MLP neurons of a small language model. Each row is named by its layer, matrix (up: input weights) and neuron, and shows model dimensions 256-511. Each number is 128 + 24 x the weight over its row's rms, rounded and kept within 0 to 255. Numbers have three digits each.
Before each neuron's rows, "fires on" lists the tokens most often at its 100 highest values on Wikipedia text that the model never trained on. A number after a token or word is its count.

fires on: "w" 12, " only" 9, " cl" 9, "l" 8, " back" 6, " just" 6
L3.up1840:144112136122150118148151152136147114138122102162108124144162139160125193098114129126086099126183114146158119158140146091156133131132091158122111148126138100133118107135118097070095110176120161118157125144102149154164070125129113122170140132139126144119144137153153141119142115166078117130109154101121135175082160140097133147120096167138133124143127130137126128110109136097134149154152175119138122148148116164104132117114103122116087098103123162139139141173126187135153139194166068094102105173166145095126121051098101126158129150104096153108110143130156111146104138115116113121126139133131120135127125126149124108180135135127077127121103125154113098126147105111115125178098129082130174146152110124104131104056153154140111200113119124114134125129104133118128112120127138

fires on: "–" 35, " " 11, " | Did not" 4
L3.up2254:146130147143151121123175138167131160138109149146073125140133185099092115127143100112084141105091164132140109149125115113095134159120103114066169110155099122137152159145111158147134143098117152133147104129134152077108123122114088127105122153167163162165162124112125113108118140069142065133104144145109081095128129144108124089133121154139144108116139104143124119118110156155138104127108098117167140120121108098159116130172145159128082116135093128101106107149118138133107161146165129140125135139135191144124111159116111108154125144151128120094112134130149118156136134113109102133153136119150117133109166132096148111108137149124131160125086134120117112155139139158161160166117118136077115108115165149150116120135135154113075112111099148153087142174074097146109123130131138

fires on: ", " 48, " | " 7, " of the " 6, " of " 5, " to " 4, " the " 4
L3.up1177:125126162167150116149126101101124125140114093125095120106167152125132151110142116135160084124158120147145144127098116142117128118126133099187125155160128152097128097116122175142146110129143116126145136174157161142145129118164125149131098092108120107109135145152128164140125154154127126100115117121075146143175135134093105122138138104129148099097128136129129132107139090131096167171142130055133154120143157118149120144108145133105107124124112143103111135122112130099119135146090104121121134114123138133119088105108167166123142126171137129121123133145177105105163135107101095104184107138122153160105127088135174141129107144077168151121117086163124141128129105112117124103116141178133128143109144114110110120152153134152149100113104144108117142127100077147089150128136087

fires on: "1" 30, " at the" 9, " what" 5, "ig" 5, " in the" 4
L3.up1228:126140109128123112140120106140129150100195133131140129128113147129120122143159132087109100146151090105116111100121181109134101131142125121142171122114129099168142167103157091162103099165107126169154136143145133132131128118128147125108130161123138147092120113127112149121076126157111141120136117092137172094116105074138121145108082150119121157138139135107109165126157083107169143151153122155108150139144124136140151117115166173104126101153086160120141106088097150139130083168136134098102143147158100123112130171138103136154143099097147103123142106105082094104111096120123130112121097121105103117110139144107130120144168165156120168100142121130111090091128133088128133122186140131139126180138121156112117141154109118148147147151108171142160138160131102137154135134135082

fires on: " K" 33, " | N" 15, " N" 12, " and N" 4, " c" 4, " of N" 4
L3.up586:107145152176165104127146134116107108110149105141124159110166122110136148155140080094111131094110128133140114093117096171099140100141172117143148112129115110127121097147157129119154167164103124067131125140128125159133139142078128123096095141164120172162112095177130097155122155111145166157125139161129124133155169134106104104114129129121124172143115100147175068146092148127128149111074112119148119125098102122102115108123171099116154118091118138119126137157110117164133145133122131132148098148096114147146115120085122099115175145107095159113120125145135151096114135125152136129133092136111115098150092147156189134155113140142125173162107172134143114128171099108152148143168151151133082186125137141082137111116099136139136073102112137113135134122115108144123128088168171

fires on: "B" 35, " b" 12, " \"B" 5, "- B" 5, " Betty" 4, " \"b" 4
L3.up1828:156099127109131123145166176123122137130120132126126110106104108144119147123122149142134154162139094123158118142155150117161143135103113139096135141121132154123130182151153107157131131142104107095090152091148114157102116132119083172106124122143110135114083152092146132126126138080108111158101096078143145110177121108113128152127129172113112137150140147133163140125158143148152140143115126144118075123141118081150173096095137155084141115103166158091172112114148120128142125134166112133142155148105109149148162125128156093090142160090140087122103122140112150156157107079122129104111159106126163110095138151106133113176135122111127067100080142112130112124141075098133133118142145131107117173171115121117123171123122102128170126140045115105143114144104128153118125136129110

fires on: "5" 20, "4" 20, "10" 6, " fourth" 5
L3.up1056:111105096124132138133133122129101103159095091095121129158144140152095114091089143098120109149146150106164119147111132148113117104086159137152118100136168144100126165107129115169103152158081149135142170130104131154103119104095120134148187134125121120126103083085171114169134155150133137131113106146107124115116122111135114147136174121149158119141128117148129102145101089138134118122097159146116138091143081142149121095109135106094129095177121113219124072156159136113128082154142159122136167143092123115131132140120126092162128108146104095084148166096161138114133087174093115086119114146156131108146114135124129148099102159117114111128135128110139139126152084175158146162128087141114161174120169148144144154093135123116106160117113116140128135116144134134145117138142100

fires on: " all" 20, " t" 17, " b" 10, " both" 7, " and B" 5, " B" 5
L3.up233:152101103134121121090167130120117128120115091121116121129110086152088171125096150131143115140084122138124114089147122117137140139119145172129136126146121132097178144134080153157163115121107156080174094121151119120116121147115121127124161129170114112139139138109154068122105172142128146142130146094113126094124114120150117118113147153096160116136110135109163144115075085095089133152120141129116135137123150118145079133123159112105117083117115144109134125101132131121148123115112124148168158171114128176172136099103108175156116126132115101097136119217167158083160101142143128112146170130120157142108112116096178079118107105127135127130123150153144142127146117149167155133149118158138122122086067149133122122097138134146118114149122171085154134134073148122113128132134132

fires on: " (" 26, "A" 15, "/" 8, "I" 7, "T" 6, "R" 5
L3.up337:126099097101179121086151167096146143147114132147128133134117125118146113089122137073151157147122129125146143123135121125115095164104119150151140120125133144158169111111124141123101157122108142138128108171132062166115107136095123112117153122100099125059141132157145102122105118108142103094101154164105135136104148172116177147108150132125113141153147088180166093120122106156114122123133151149126146141164115103149121123114136117152133170145127160098106107093093117144176122138109075131098159143147142162113120123115122118128118109133115118144141173118136085117103118119141102115129129137104147133150117108146115114152142115112079151132113127113110096103119122084117137104066116125153156107109128162090176089143130131127143115132139120127138138144171120168152124134128126